config.toml
norm_eps = 1e-06
qk_norm = false
init_std_qkv = 0.0235
init_std_o = 0.00428
lr_head = 0.00524
warmup_steps = 200
doc_mask = true
MLP neurons of a small language model. Each row is named by its layer, matrix (gate and up: input weights) and neuron, and shows model dimensions 128-255. Each number is 128 + 32 x the weight over its row's rms, rounded and kept within 0 to 255. Numbers have three digits each. A neuron's up and down rows have the sign that makes its largest values positive.
A block is one neuron, or neurons of one layer that tend to fire together. After each block is what it responds to, as a language model described it from the Wikipedia text at the highest values.

L4.gate69:142115128160089101131070156133103130100125110146076130111127131045167117095115150122054110118119096111114065184139143215139128107097055115136087140115101156143157130078139141101080102146081160124092121121186153153114198122095098143109176143115135153114128109104134104113156114190137110102179131154146104164143144109139082143103090111096122122096130103090143107181161082108112029156134
L4.up69:178070102149064158091100092123110106150135129097132147108154069160144146110145132125092120078156113117136120113116134088122117133123083060093160143093090188150128089138166150079136090105126131114152157146184157138108118122140130094144101121145147160139139141155115093115146091168131151059160131127118094152154107145163118149097115170100112152131113094109166083086088102202076095175156
L4.gate255:116130082153127146153119125150108196128107161163125057151114081130156091076155113141124089128174105101133118177144165104130133117118166132143109079119160110118128076121059115112134157074180118127055129108157123120170082117155110130169144072186093128158107187097116083159080093114170180076143156109123099139146143140170115126117130138081092103149119114166129190095102116109148111148182
L4.up255:086169136156161120151146112111101170108098204151102123156113157120142154102103144120114080161138105100060134158104172160121160108119129164179118078067103100122137074158137050199118133138129117118033096079158143112160181084139113164112157101112097063124197141147132124142113125133129154143128081147087099100131041100171142144125160142143106118134092102167109132125107184093130091100164
L4.gate494:092093166138137106103084151118137112108146088120183144141124126133177110069086151096090108133113113144123096104146143157167154125145080134111099118180197112121132085161130106140128108170166182146106159149132166072144099103132109106167103104113149102138131119092142104154116113096187160120090136095183141117119097117100042133066070086132143164147144107168102059130142115137107112100099
L4.up494:098168076114115139143102129121156088077165104107112168057128126110114101103171067095157197186110076120123121111161111157119120107169127091102131197107083126110089140132118109150160130099115164123136150115128128197157132168164033075133120114180132163160109085110160085228137127119135161107077086114128109126102174131187121169141154151104141178115066158110166060109098136133111114123105
L4.gate552:098131109125113132184130123132102145130124114151138105163186141177119086155095144140175120104202125189130150098176177179127212098135167107078105126140131116152174152070124175129116193107074171172133132164101185089134152190157172074127127118084099143112133152125153190119109090145171143166173124152160137085103176090119082131089172132117160117130162160131140169101099204118130220119090
L4.up552:137155152103124153203103117125102134099048130067115101119144145180079118179214107135098139166131099182163115140137181182095178124191140077103113141166107109101198123160155144156121142155119083159130118130062149084135151207188116092104113140124140161138104176109146157098172100128142126124185066142183130091093173090116107150160122161113150138149163158117134145094139120084112168159080
L4.gate687:115192113153076157177115183153178151148101150121109163173171118204136123162089104112093125103167143145143073085159179175133150076159106165113092126156137110106124166103149152119141092172132109122097133112128170139091118079132120162152115109106125132101094104060089113114177090122123188086096139083107080117107160176180143132149132185107121096073116154134076139138118083184135081170133
L4.up687:135153103124070127150166122107152209087083087118147121123127098124126149158143185171182098128178148151104099128097092134184151115153101156205157133154160080097134078128102130136099096164092096143094121127207052124103133104171076169150100172089129128120155132152189123089142149145143109157098128115110139166062105101123158178129116096115131127125147135155097118162126123155125113077165
L4.gate747:180110121120164037103112144096156109158132157135137075144124092134113142117107136137077145141124139153094087157146155161110049134136144144107050176114116133143173105082141143066172127133175081128096148119081069144093188109116142116092142124104111085137145124153134138158131121073120105173164101124139084111153100100156069158118124140101105157184133121184110152121200104111165109104131
L4.up747:174156100156161064116097108085124125161111129115133124107088095180128140074089155140170147128147173124115124167127183133090102086113126126108043190155113110113206144117119107077154083131135100124143160132115076111142155095169112115140145116106148113100112178184146117133175066122174113144212110136125120157146104162165111104135143081157086141170101086149115158161145183126164121123101
L4.gate823:077066136110171097161096109095146151165140121134142111097138098166134129130089139109092145075174089139106114158110129118144116080198116132135119117198109166133117123060154128087075114121130149141057182126135126158126082118124165105109135137120112141149099124121184142129150134116182112147154111147167052115158141155094098211090142105115154126109124143069131115142116064146142103130079
L4.up823:136047119130180131113066143084140072120108147161111110103156113147134179169137166123154127130180131109118142145131136188099166092153088102120143086194141138117102093165175113106115132165089097129103153160164155138112110114132135108161114189121120138096110105137203157137158096134151154125128110114164093138133094158162137114088164102122110172178177091113188125107093097114125091078119
L4.gate1011:179145175128097140103124113106128065121187150113177134141138144139139144174174111103171148072118201120121121096136136125087139077192084152082126074161137122182111149117104122157124099136050149103163108134154110082141106092107144170124160154128084118071135073094108097181120143171130131105101115136110144117121128122183147101140152129118190180127143149152190097188229096178119039135178
L4.up1011:124075050121164104132115130065093159100135112150106132113140109151090143151178115184121089150118143058116115110088107147161093120097103109111186171141134140155118096164128204128123113140124090115146130175188115126108210121179092142182074151169154096162104151183082085135139104130159124146167089136147073108116143119137112168160117187124131117173199165149125170211084094156127123131105
Description: Mainly the invisible character after longitude in coordinate strings (W﻿ / ﻿), plus word-starting pieces like cl- (club, close, clay), acc-, sub-, and == headings.

L4.gate156:140153100161106120161137116046118137103083140100124131172126140153088166145176151162151113095129127134105066115145087176108120088206123137127120092140177129142139123117080124136147174063144148072111160159148118115123043144160137130132086159175151116087161115125104129114167114113179169159070187125069095115145074099165137154151147132142103107170119124090047117131168066077112119110112
L4.up156:128123179139102101156137102092206141080040153153137143145135105107089134185168131104102115159114160107119034153118162146147103121133133192115142092094162093124126105104090111131134176062100152128128161107101150140154099178188108138116138148127119144138164097075096054105217137078144154169164128119062124072127099141118143148100181120061144122098132106122143137145123088070158087147074
L4.gate207:174060085119124160126164130139140131126119159099166133107160107137104109105187154150104116124156148138165133146109117128134097095178137100131120131154185073099101108187018102104133102108116166142127153121110109139154099188120128160107154079130125152106138173160197156152136156118186145121095133103144111139144109150131074116112199130154132154164116101112100131119136079117127156187121
L4.up207:137124138148113082113138153169154134118166125139131156108128168157140125138108127148156087117096141059079158143141046080125121140144118105117123161107127140168169093094157150112207101088081098173149178114100140118104157134145112096176051134141143145165155152136127178158142050126121142175093129138080123130130138150167110177134148179120102087138093120137107098124105150127121135188127
L4.gate219:116160145142120113085147177113127187184146055142157132155133119171147106217149090185092159141154073143138108134158125152123149127102111154118125129072118120136090121142147203099116111121093081111163157195136150186062128108131086122158144136106102097119184088113070140129085110111113123193091127158161094189101130121130145195077132134145162143113188097068169143137067084145096107144115
L4.up219:107147117115120134140164167110169150175154057128138098146101175182136154184139106143089219142124120103210119113073125118056204126100140119069214098097110144122130155101143140144122170142093104100151135137117117126131112123154116151137165127172068099174110152115084130143113121125128084210154142121096071134104141131107112152103081191102166125097122132098104147155101150096127146093111
L4.gate444:146142150117188108142109100133160144178114101118154155139174084151121112101139131146099190169166143159116112159122185143082163127138116177106118161129063085154081120124083105116105066111135066137116196123156147091101129114164104119123076124111117095127060171143138088100158093116116132118139126109135172142175170147120113114089172090094210087128114098085073099184085126157105117153135
L4.up444:119165179121150138086110105136125105134098105073155181175101129133073064114161084143133158139137130134120119105128161161072096108112112138087130149069095124200063129122120127127179083062139155143117136133181116138127145085175107116120157111134079092071113146119122074110116083127102129148139115159143125131088172159118104203113162110087147139117164098149112148173098114125144160117107
L4.gate538:127138134133153113104122173147168176146071116138118106113132094150072110124115099139121177109113177136157150133108153143084157128110211209117146156120131117117116157132156171154136198068038160184105172084119140145075120144159157117158101048183157161167149163062110140123134085099087151117109096173127134111167115183099102165113088102111132143134135095101099104155112142210153120115098
L4.up538:152163139132148111085109118118148129148094110136148148099127127131053125153104114131100189101161169090125158114106142076140123089176133122077115098108105138128123118187146084090178140117066175142101167091126099124152140131177157114186153143110105127125137117137133099085122125153130134171092092171076114136141137158143115148082148119120140116085108098117065123127143093196101191090146
L4.gate632:178110134111143121082124133141159138194079128131169163080132094126129094114096138171115178163167106091102117085174170111136149117157169195156063255147146144164113124109124104156181077102098071120080155137126142193135090142149141179115104131175089142127105171141122149177148133132141110064134138140130126120098142178111173098191166120197140081114209148123100142135130116126175144091164
L4.up632:128102140172129122129149114177127130180103101116167133123110146100116158113128139156100154093116131065068100064178127129161160115133119167102138112142110171136100183091125034105165177129146166177102142153132117200099154126130124146167168164166147114159131138139103117127178099042185109160113099134140194208118111177078089114144105132110191113123175073065077163145142084106117059112133
L4.gate733:151157145086177098152115143135161161157161140138125109138159108115136163100144102131121072131068114110077104162169154088098131117084155080106111110159153085111157154170194071093144118122157105197056182085157170111146192155196187130125128111102132168113098151134108132127106149165149153095103164147107201183104102158114110099166128157150126052126101144136073097105168129201119077103109
L4.up733:129148180074141115136132090138119171116118156102138102178193089103081094156075145138127155144157128085111185146106149133112159164108152146070143109119162120133094174111141147122151154114109125187065138087109165182147155116118156133124172143156129137106075128110128101101140094108125132212107092162204173123117110182100134126166141123118187172138096132100161143080093173147142082134102
L4.gate861:186134159148093164102142145101135138097152081150091130087156077178123084122137152164080149084157137186114114109161154121170047127137169196125160094126102148158120149124125157130174174107101121203143111126114114165084158132154102093156135075115146171096121124125090112117090111098133136087121036132134152122132095154132090096111146088101113129178125081095083154103110126118103174069116
L4.up861:209194156125164147169119106102114114144130108150156101125106110153120119174161124102121177117111112134125101158109138117107084110121123074105177117171078114165106073118149123102217154126127088173139088137116064162125132167092144189133113109161120095149153092113082104104104140096132082078157100146139123128175132128105127105112125121096106175125174101144079112066076130079102153161127
Description: Auxiliaries and modals right after a subject noun or pronoun, such as can, would, is, was, plus "but" and word-piece fragments like c-ould, th-ough, c-ount.

L4.gate41:121088162115113104125083106176112140154084138145137121120133125121207175197106127181091152042161143134122122168141080205146158113150157131032127115123125098131141152130168119104140119111141144139111150092112119116093174136089183186133167128095132165135143111079090108069137155124118152079114091135136127137122135114147119169131137110143132181142104159102113152153168143170179146140121
L4.up41:212141108086043099119078091170096145134123092154082108087182133097148121161094109172152119112133179126111096136200087127182089120095126140143107082120106122060137181067145147046126164078115139197132134135175148136052151124109173125153129161123140115116133140114124111139134090152135160110089118171118107117129116158136119114222131113153149143114118078132158162135166063159141114164126
L4.gate60:144148134146135176129135095170152118137069097115141131121142125107174145144081112110117177146108155163056102131110134112184167115068073085105101113163139109115100134161129146118146137125177154095153067078187100142088034143138082149077164090086126112115129169147132177139134120110163105098138176140122130136113110124176157117084149124058135079123136117102130130106130176124140143094161
L4.up60:085167153079104146184093112127123154080081160114132125124137133227242149078160088166057141121137101129136074144121119155149179187132165099076105176103198108079093183156126140130146123094162113148118133157150162091119138169160118072120146122076157150114079155195138159148110123116093111098112147134133123080088108117134109145107105136106044102170150134117106145092147110120153127088101
L4.gate125:118075110052104141140094111122091095100126206130093098074174091170089158149140142135163134145151149130124128116149092114134118145057152126122105137167140158145153122162151155124091153132088123098107140169148142136110114114108132102100114115126106129134064122095156120151138127176140147176124107196094122087052136153096071049090155127151145099113151122136124119182130127148080103142084
L4.up125:140102130130115110143087084203144088091144118133112090076210150144095119127106093118147168142121150125148090121166133135048136167152174137102149161102126181107181161114136090162151161099155129112145102098141169095098111128099065099095155114158141108143112149141125133171124093150170152178100123102128143053080126096078056074131080167169119173170148100158064105163135163092135149104070
L4.gate283:160112167086091118081122148101126081129131071094174148100131157116125126075182072155172099141094078120139147132174083160118145058149055145147123136094161136135099145096160116136119146086116118127060195100113200128059080173178123148107102130150072203111123061133137095137132119148198126168073105115160108068150115119164136135162160138113118075127126133098092147132159123155145130068086
L4.up283:129090141144078093118156222190084097131039068145152148099107189138176146146125142184157184122094102140080170104146136143154203124117105128153106157103159147055200123055153088105172050124130121135114153119135135126103174091149092062089097153118139154098100064109134154144135112122143120125077096143146122097079060128144113150083085122119114076097113113098119158092133129096134108104081
L4.gate460:137139109141136151143089086147087095099081128107132169083110131142166149141149171089179089099136112175113097124152088194150128152111081133059163131152089096095111154140168127121139108094084145155116156095130149125125133119126144112106172075106093069131141116125168152151156177154145169105164074147132147064083147132122141143108101103084140162112062163070121192151125112154171154098110
L4.up460:116144078064091147146105084120170146114127067078162119126168111127159149104136114132176167138109115132082133109134134126076122153096122133158117168178140148042090167163116109091142120138148092112155145122115177125138104144187145085148142135141169158095194136097100068138134120159145106097089119101083117156163140126121061097148104120125081117124143121100190121064099165134162147114160
L4.gate475:183106128141152120119123129142127042124132105084186204102133155109112155114095142093176137160110145181126052161107153154097187136124150103196109122145199154140144121152108115101128111114178055105163131103088122162166117098116136107150130128081132107130145082164155114114162078139096158070136116121174136166096135174136166116089136100190099177107149125126172125098064138098132088120089
L4.up475:162140096117180145090074093107121081028146121092145130139105098116092160137129158104118116122173156123142157126178140179157169146100096159071120118107135161115151125161151101125105105081124102139151108135129166161153078102135119089160173119110161147084162074202154097192127141145155122112085120139157139119119095101074154162194181102148069181085125184163130121149088085108180087096103
L4.gate742:173129126102088101088123190113102149079127103063064106128127079127152139157130152102111078118135156097067067134166140168120122114128096112123107129153107143191151145160140159155183110153128195187102115064157108143051154109134115139147210132086094127084129093113158094171153077143071057071122147110150099114140121107165119125130103158134086150098184100163173128116140116205058116100087
L4.up742:143052155133081093100097111148082103145174113035116119137175138108206119100099115153150152115068192109110173122096150093173163179104107065119130116135143109162079104099160072085076121096178130145133147150123146175147128068105143124136124112144147148070113088105121097190169083142134066071127165109135121059163151157086147096131089156135154158161200124100146122165098143142058124076106
L4.gate834:120103070115108143127111067130097116122145117083106118159116136148176124164151102119093140179184089106153116089113091133176155114076136142106161108142143130112197124180141143113179121093174084134146124110108127106135113149185153160172134113119101135161130157105124111108112172175100104095129135140116126109089131111137112163121128122098169151174120085071148140088130131187173157147140
L4.up834:141158079120064119105131000177113134140181125101127171129143156083134128090097098153118143198186147098143159090153131095178141165117169129156169136101140096101110151140143136130124125107108085118158116148113061146105126139129144150172132116145135145153146121066159137170097138141069111145137165158105085093096155142134074120088089123078147080092132111116163171151138136124156147127105
Description: Word-final pieces of nationality and organization adjectives, such as -ational in international, American, and -ian in Norwegian or politician, plus stray pieces like ev- in evil and evolution.

L3.gate99:088098033092050141152150156060164214151156118086130174007114098159133119114049168151147167062150175129080107122092146121150145098174126172147118120123142130126078144057147126130149127151123209158092124149135101122133137109128157136129111123135143103144118167103178080128091130133194135128089143133155118136124129131160167123115139149089141172127165166111181161174102101145158107144110
L3.up99:076131053131113127129138109077147194128145142115102167105187075218151136164060134181121167101123193151100100116111166159130135102176197175107108117200081069184125147053108126163154140093127190133067165066185114117092081080097090139103069056101116075127145161133149103110172101132185163130138104159166122135174136120147172114094147166085089152130118076104147152108124108166130127132101
L3.gate135:124136074167088125102097068128128095116088155126128100108124103190153050122104130134152220112164154133084167151133173148134137112135049092175112170139126122120114093085115192107105130125124131104105159168126135147094113101101144180093109065130091080109139160075103152070177138091115136168164153156140124144156160095141121186123171122091122157137160167154130161157101152141112131138107
L3.up135:127106107106046173147114085175122101116127135146139133145133188123085161144173164185172129137155147058091144080187089127080074117113191143161101129080122170174179116088121150188153164153148161120119136112107175123091194162126151078152112142077147116148093141167141159143145096148128099124127142162109182085162050142082117135120129151096104112136149088077119088185153107131120122122169
L3.gate231:094173108101140110156079080136158113113094132131146176176170168128160131168131137144190123125072171062080079109126145148135166080089146156108148146146113087160114172071156083121179132103126127143106120043071132136131145106056113114115117208139113114147162081143145101126172119089094184112133122148149145170153124130166172158113116121130131091146124156128121136109198151121145078128114
L3.up231:062113115178098141186138160113118104135160091153164112139163113152089181167107163136121133023124175128141117149094081152147063108119145112145135145173119164171146138140108106110075114100112096096186151100136077112135077110139105155059152123073104076147125149141075119101167205137107159145123100139159179163139154100152104120121106115104174165185126107149145180180104076121100094172105
L3.gate321:111116151107169108078100091162136093090142168083153081176154098124200157148119132142139125086138159141084095098103114128120119176126084170051110147171109076157110101078153115105181124109128157170098156040133118107124130117112083144127087166092124080063134125123183116079205118114172191104078127128171169109088077129130140162137134077133137168149134167095173090132140116141098128090141
L3.up321:132066158177121121203088139113186070151136125127184099099113112084147148120116107145140134094151096147121085132096093078085103191118040165143105133160140181140148077097086116136169200131125138078149206098130052161074201062178091090113124147126130123130127132158146110138136131100133138147135146085109033135122134161086085156171112097095142131176131113161136093150086102128142099157111
L3.gate385:123154077101117131127108113106163093170123129165169123110179180159129139106121177149072125196135134101071105140105165152135162118159110114171132108167134150152140165130086151150156127065152137138106124144163086171124147094095110117117141133131168101141119132182172119140113124100105109138126080174118105154181117047076137124080131186096083139136148123161105087165177121127068090127128
L3.up385:103111125082183174140091054136165068113130165153134084123154158107153192091153193124136151138157140151085139138093141172153189113148108112132104162158113123168140148077096127087157127141129142142119061132092123156174129081103107083118063139099139097068096143165087113092166164118109143111119162155067073181134149100154106136097118140120152150107129148098107169130135120117101096077120
L3.gate428:125148115127127103128108130083121150098150116130103099135132099190204117107154111119123179138122070075089115161089153162149120067135122165147072172161114131128159100112184148115183153187144141103122129123178149132068115112122090135117141105123172005127130151119106112079159090112128159092151129127163130136158110114189078116096117173194158144151148113124119103142137114155118086103168
L3.up428:126088125151133180138067111072178121149116107143156102167139150129126134155090115147133144099158144151117123052150145102129134109102111106152159114125120185156142091147071110134173146136117144090138104150071155150165123111141050147120158132121111121131123140119139129132130115109141181183121121078098158116120122129110111117135219153163170194123201153134133097136057096137097122185117
L3.gate595:152151077177119154233118190125157140162097161105165142117117080105153104216123135120076154115160146104111083140089082123143139074138101097113157172101129123144047105127123130134108189142134140120116134132134136128063156095138092143128138156163147100139089112150136110142156150102175114120100113073135123179159137129172156080096096172089100156176083113086114110145126103123144139139155
L3.up595:047169123113086146121125173088200126164104128139111169151142127173132149203124125121128165069110130105094139128089099113149100091104112094145128146151129154123150120080119158154120142128189163119146106134138074103089142166108068111067116138093139133170152131084168120154194100147138074130110115126161106124140103060126110103067156097069138107141058134060115135125134140109113121172201
L3.gate738:136131117119067163145088111105133134110066106156189155143122151170099148115165140156139150088124114084057167118116122090157069115138060107163106195105128144168123085093130133178105170143193102161145175130170126159070174094092106173115167111073106127056102141162119137133124131151070085087166131135119082125183115072129088156122104112076074175148115106142126097143084098145136111097105
L3.up738:125133075097067158137096086075113088099087122153181139144119159191119137133170156133162140113144132100060164105125121104138115111146103124153116174185132137176119093085097136177143196139153116149101125124175135157114183108107138163134125107061130118050130151153149118121127100138075128080168129126094103155181115077108051204138126118101086183140124126109121106162078055124117129089101
Description: Opening word pieces of nouns naming groups, mainly "cl" of club and "team" in sports writing, plus other cl- starts (clashed, Clinical, Eclipse).

L10.gate497:089101110162062115103121119162145100137171146099147135146187128215110127102077205092157127164104136114131096113136118087170139074098116135135134090137158101113116064136106169210079159177076134121125079131096121218149123093102154153148157098182159060138125117118130159152120115070097187143089169082135166113156185105085124121107112168101106149082061112186121172139185124112161102142139
L10.up497:126134104140101166153101109136128104150141109166172131102070149170127183092132106188117094143149175155132116143057109135164124125115115182142142153087096139141073165115135130164103196122088135106109133184197116135155174095141089151104164107134113090124036126165118104130070158176130148139149124128111145130156138148130142069142064153152111168132088107172060118120110077164164151120093
Description: Fires on an opening word-piece like cl, Cl or l that a longer word still has to finish, as in cl-ock, cl-ose, l-ife, C-l-ergy.

L10.gate273:080093125143103097124088055152127140136116142083119143161165132166138172138208152112099138127079127089082088139122206136079131129104141091115111113116127114118089124074125142083168124130134125118148139116200094075092143150101134132120138153138094115129032146092083145160120105089165128124081123075111074137087165143089145112163189134152150141092146117128127073189177182098123074147072
L10.up273:099085154116188124113121116100110148094157143175191053107187118146117107184129200172118051180090118144125048154101055140086129116085123097167102098096123115142074157110148140177087147108108135163119104095127104123164098131111122152176120124134115120106132162086122109126126105116113075129049113134172097123112098159151160109095178131136212151097158100059176128103162134113128137089135
Description: Nationality adjective endings (American, Swedish, Spanish, Canadian) and articles a/an in "X is a…" descriptions, plus mid-word pieces like re-le-ase, us-ed.

L3.gate28:178163087092138138154138150151155107103145107131133124154134122156054142125134121141184100143130116120087156107130106103049107151185197106127094130121110171099128123136114202120135121133131106093124138100160160160056122165158122140153126160156148170159071164137137143060137145120143118142179060187132138147147112143109151106129105106157128101135171077129116124137138094095089167121131
L3.up28:107059084121123152132100157076184139098145135141157125146106056131045079156142114084100138174116140096169138159139176081086115172181137084084089127111134177173122129126173107142156145097156095141092151088138197146089177149151126114145127115120135141095107160150114145109118113115111144198102103138126149158138091095135072132124101114163190139148148099091137146133173115121189126148140
L3.gate126:092134109101090195126191154156068136104116125136115086118145066127091089128130085112123073129125095136178116114087088127060190137085142168134148089118185140099127072110112165119120119110122107082130115146204137159080144135109130132162143103106081148130143158075124132071131133149141102122139141114144149153119088089089125094108129145143112113091179116063165118126160114222156202217096
L3.up126:172162142109100159184154169180107094125155114138133040142127133159084096113107140172120122156122119133110158096123068124084191119100160170150161079113139141122117118145109134118113111196112121079121163135109086119059131059145118143190144047101084107125119117110155160101085130111134111172111104137131116136167106149116141117064170137152101097072145140084171126131116154172069162157158
L3.gate297:124059097089137159115136167135107156133108097155174169129111118141066087114179070085143153110064107175153137145062154090122200113149118128149086099150147087187112069137108146067117202100125091158136182118158090095110144107146084103109148127106108104103149143075136083106149167121106124113150149155139097107125143154119137132110119072060091187166169130142144112083061121139134131147129
L3.up297:126056085064187165083099158100160106154111087141148140115119121193088085129149142066111139127134171195136162119093152142075142117140128174145061128166067156180189093120105148104137165152106144109104184108077106123132076082161148174139126121142091100129135149058135068161179157135131131107070109114124150185135110131140111127094142108074146186147139125104139160140135141117114112160179
L3.gate490:177105134138123103084078073159146097118091138151105103091125071179084128139184140139120143112124110152138161088138155161165144086111121180140145127123105098137178133154108129096183141122137132065130074128110063105106118123166093146149129124177138195086125164059094124129119085128161100085110137064144142055132167136144141107121114109149068147172112153166097156134111144120148117116141
L3.up490:156150133087126083101121150162153055072109169137095201135095161111118148110127110137055181163120132127165157090120116132138123135113121130082135130065129154165145092114155129090203181072092067170131133111111077138085104120154117154127157083201162147128147099146095141118126117146162144118115132128178185095132082127156142107141109130173113164126119125158114132076121118067157146176112
L3.gate652:124174169129137134141110138127072126166129080107073107123168106143101114099172105077151090145203135154074134160121064159099165124138145200143076104124150136075204111141094123175094129135070142097087100133199103148132136166144139170101091158150111155134173170122154130132110126146138105139155054108141175177166119105154090120101120126158156141154189127071132163199162105130168148129144
L3.up652:163108105112094140106159141132128139128122168193145141126144149153108117119157144095110139135058082091173153099103087119124156162094131192180128144129134126109162132129100118104161107100144063161089116157087158154136167103193153151120142152167127069187137050213094119134110134082088127108120109156124123121145133125114101104126129132065098192156147167118088178088088175120099085148101
L3.gate734:110120090052096120128203133133156072158096151157099136106123164150149129113117168150135167142189149086130110167136093122154132110073159174163127119137128137120149139090090132142118142084180172107106115113148131103146180117146135147161155166125140106161197105109101115171109136137159147074162167125091146141134100095139150094232180037108105137166067132165167142157137083104105118114059
L3.up734:166096157119157120164169128194145065158121145190172206117133139150193117139224180124160156100103137148110135108139064163139107142078124185166092077085119137153117131148123111163168122115200171155121118175106162189113100146149089107108113136162196088108155091139135088119120124137110173089081129138140157099162103112139090136168087149152083093209109089148123143096131115110103119122094
L3.gate752:186157147172086123091138099168145135110112104170122136087131106124170179063085148139119108071116129159152168103126139114130136128099108186139176137071130102171171102164157119118224138077148110160086131091106061091175152112125079165154157127102114147091114117087140132114129182082152119051133098133155131113098154116150081115111153088060150103110166135164131156088137148094114103097134
L3.up752:186153114139058124125107082151133153118122147138077111086117130140147150113134137128084117048162130102127168144132162126153148179132096128126157119111099132137116140113166155120166198091142093148121151124078087090133160152137096121157082104091164149110146114094079100129096183131151122059140119102170147116157123129146092108110131093078128087080170100117110181060100138072155139204127
L3.gate950:150084115151160154063113183143125122129109136154166087051136147139119166165110083111060131107086191181180150143118129157106178109135121126162164166115157071189113114202097115174182151106106171129175071123147122144172145148193147133164189075146101143087193182064122148140127077106170143128104095132117127111174157166154106099095128084131123136153150137177114125087149102170150121139064
L3.up950:125115091156105156109107196106163126132091153107114094083141097150109160143160043089081141125064173156174169131111104101067186140176144167119138123153162065148127162185107150109142153106139108128115073113160048192174126143173169136168184142153086121114148145062087139178115082089165154138074130157116160133168112147172121138087157092078125137161161143134123089055104087170094104104087
Description: Two groups: auxiliary or modal verbs after a subject or relative "that" (can, would, had), and word-final suffix pieces such as -ical, -olog, -ific, -ern.

L10.gate924:139139155201161104156118156093126124100184140149122138008106153112139147150120162141125121105067148155198074113096166150099097154199097098083083135080141091097131105153117150015141126099143165142104122209072153211124161137126105160133128144150141162112111112163075114082143168114137086137122154109099136087115080166089136104096155123113115132106115126133134214095131122122136080119133
L10.up924:087116146100088124072187163127072108104112087103148121084159049151138189114112116082110160089070154141122124125151143198112083143158138132119107126130106147157135127091101117161092151087069135173096178090109111145070152138155133129117146140099109184112141159148067158092124145156103129134085092133141123142157139147136178155128161152053134126180072109078185119093158133074120130140139
Description: Interior word-piece fragments, mostly "ic" or "ur" (Connect-ic-ut, accompl-ic-es, inaug-ur-ated), plus modals "can"/"could" before "be".

L3.gate174:168073126170081124171116073118107115158116118098139076116197116107179136141071187146108106096132147078127077181208125178077167147058118115146169102088118136155118103111105175153093147138069066125097151131134135121152175126128160141145121117130104142102144069158160107170128090069130064122150135164149116097145103141095102090164113086172124193180140143126117150163111097104119113163148
L3.up174:181097138149100116168121118131097122145151140125164107089185111107137132120081143135127123076113148075109080154223131149080150150097130105155187116082138165164118078098138178110093137145087059132103118102131106110148143133161189139168147113135102133108175091176167089179104109083140094108171112128126121145131063128120108113154103067132112182151138133128137133132091086151139102152180
L3.gate332:176098133178127092189140136131111092102160139117111053093161162128156161153088187157159125077128194114051169152159126174089099173055114100118148127110142121137086110175183146133155113112130174177146109080070102119125101064142191155107112091150188098148128107165123172124169099151132119118134139102112156104158150137067140104148166096121111147114103237164167141138095128114087145114091
L3.up332:184098120149119138129178096097146108102162147154143065149135173146093143146131173152151126057137177138105145127134061140109155144122132100130176146135110127116105157161137117168147172158110150119128126124126105125155126155159163150111115147134139172162145125156101197099156118155112090131192094140146196096148141157095112094126108086117115105199152191152124176140092145135096178122153
L3.gate550:127070096144146163177060179158150104137134071154070136129126102068190159130105136166130138130122212093117164129156161153140098145137098070164171176130139106139150180096139114161081135150080107157183056150125099117133150096092091149105105099084108112170106133126143134170069092115082132111149118096124101093186106183157141126164150151167171174146146131102094163149152177090142136163092
L3.up550:124132094122155123087139120095139090103156194127129163140109132093157181155157112158148117140124100082181127173149104097146113155093133096153146186055160140079139075084133148172146114147129123112120100076125099091181148125088151156097163145108116161143098158157154136152126097047052135120162187125114111151128081110105063106125136159194073188089111119155111194144153161107205150161122
L3.gate592:145126102059068154121124101188090068133187064113129104055137126088171126139079149162159128120117139117115132091151128148106133107110142181086163120131140118169110101147162107142102138092081134173107088104089186107072175116170162189126201171108133099123163134153126095088122172131142110112155125163108153119167162133120139086156179102120078132100100112163126141145108078123149121123101
L3.up592:152119127141068121110127125145040069127111108064162110096126116129198151113187194150152118118177114166135122098161089137120116129111137153151181125091141121151147127129179125096157134115103173162126088128114116096112135109121122136077118153062154118114160097187138027084124114108071164124163118065124128096163150137128204124109118100136049054107081139139149159187122120094147123097146
L3.gate624:116108093151162175115149082125127124129111088137145152105130134085131148133150235081106118118115159155170190188150076114075124100179132140171194152135058112158096202097088166101120206170165136098120134171112112138139077103115122079104125117141107107089129155195164103120126140101130113080189118130071125144171153126129084045184112074136171198167091122136129169219137132103183152157096
L3.up624:118129054130149161111138067118098122134099073124159174101195109127116146172165180112132115128091157128152165116160076110109145166180073146138176123081070116172108139066125188085139167142089121128083130140089111159112097112107114090198094133143092065075096131166131129093130124082104168117116121146097171155155124196112099068152127138148203204146126147134113119179134125103112120142149
L3.gate948:182146173130085088107119137112155060091134125125123113131138179114138157164052126136147166110131131144076133158156117111090116133114112170132154161148169113159142086077139104121191172081085144149133165119075153133109156108117081185134155170108142146148114074124141085116158091106153125108122179137124164056142160157073099119151118087117122138123165112182140140116156121144120085082152
L3.up948:171155133152091087151160143133140078110108195178117096165116113151174120129098173221134126104163108065153134151130061133111186123144126125095156135153097115138172150039145058077157168087082183095021126154109174150135123129117199103098131125069135132111155120133119059125117129119130081080219141198135101147126146109196132102105094065150114105079147138113121134092163080126130095095145
L3.gate958:146106116134081137095170175145171133095114112178158112078195144142121124138100138114143173160145108228080087111205116158074142137095127114106152042126158167120150163072100143184125187131172109123127138076119143101128091112147162132137111149129090148174117188060178143154134115101105126154183130136116063099115148148122143083145169141103151115150196149119120092091142197179160131152136
L3.up958:135115109171060096105196148105097084088151132173116124149122146150150130125087165133172181111181143047091099141166165114141175098130114137145123122126138166145081099115099160156049177095123152112117114068099117071136156098172158106109138128058082122153068179071124098138136151130102160211160115077101065125124097132101125103094080135124184121169148183103172135120162128144134075127121
L3.gate1004:169135188124151139103178116092130090139183166080129138119160083096117124105083097102146140107069090155131086186096067128089098156075077145108156153171164075092142105166088106154105174095128073132134075135131111133162202170120165128116175096156121105085128152150149102156088153074111075175138164142128063096132105124164141138104164106136118164156160141176091159131121098087080119117137
L3.up1004:098130146126119164107184118126122079140150141103101137143163078154131110135090093116128184118118102154127094152136115093097083129127125172172182101128147043126176101109059122089118118079115139128111071144175133095117172133162114173141156118160097183103124168152166103124087107094119132157137165184166085116123149109136096096104072125156149159216181131165130129048131071121119123096079
Description: Word-piece fragments inside longer words, chiefly gan (began, Morgan, organization) and un/pro prefixes (sun, Universitatea, protest, probably).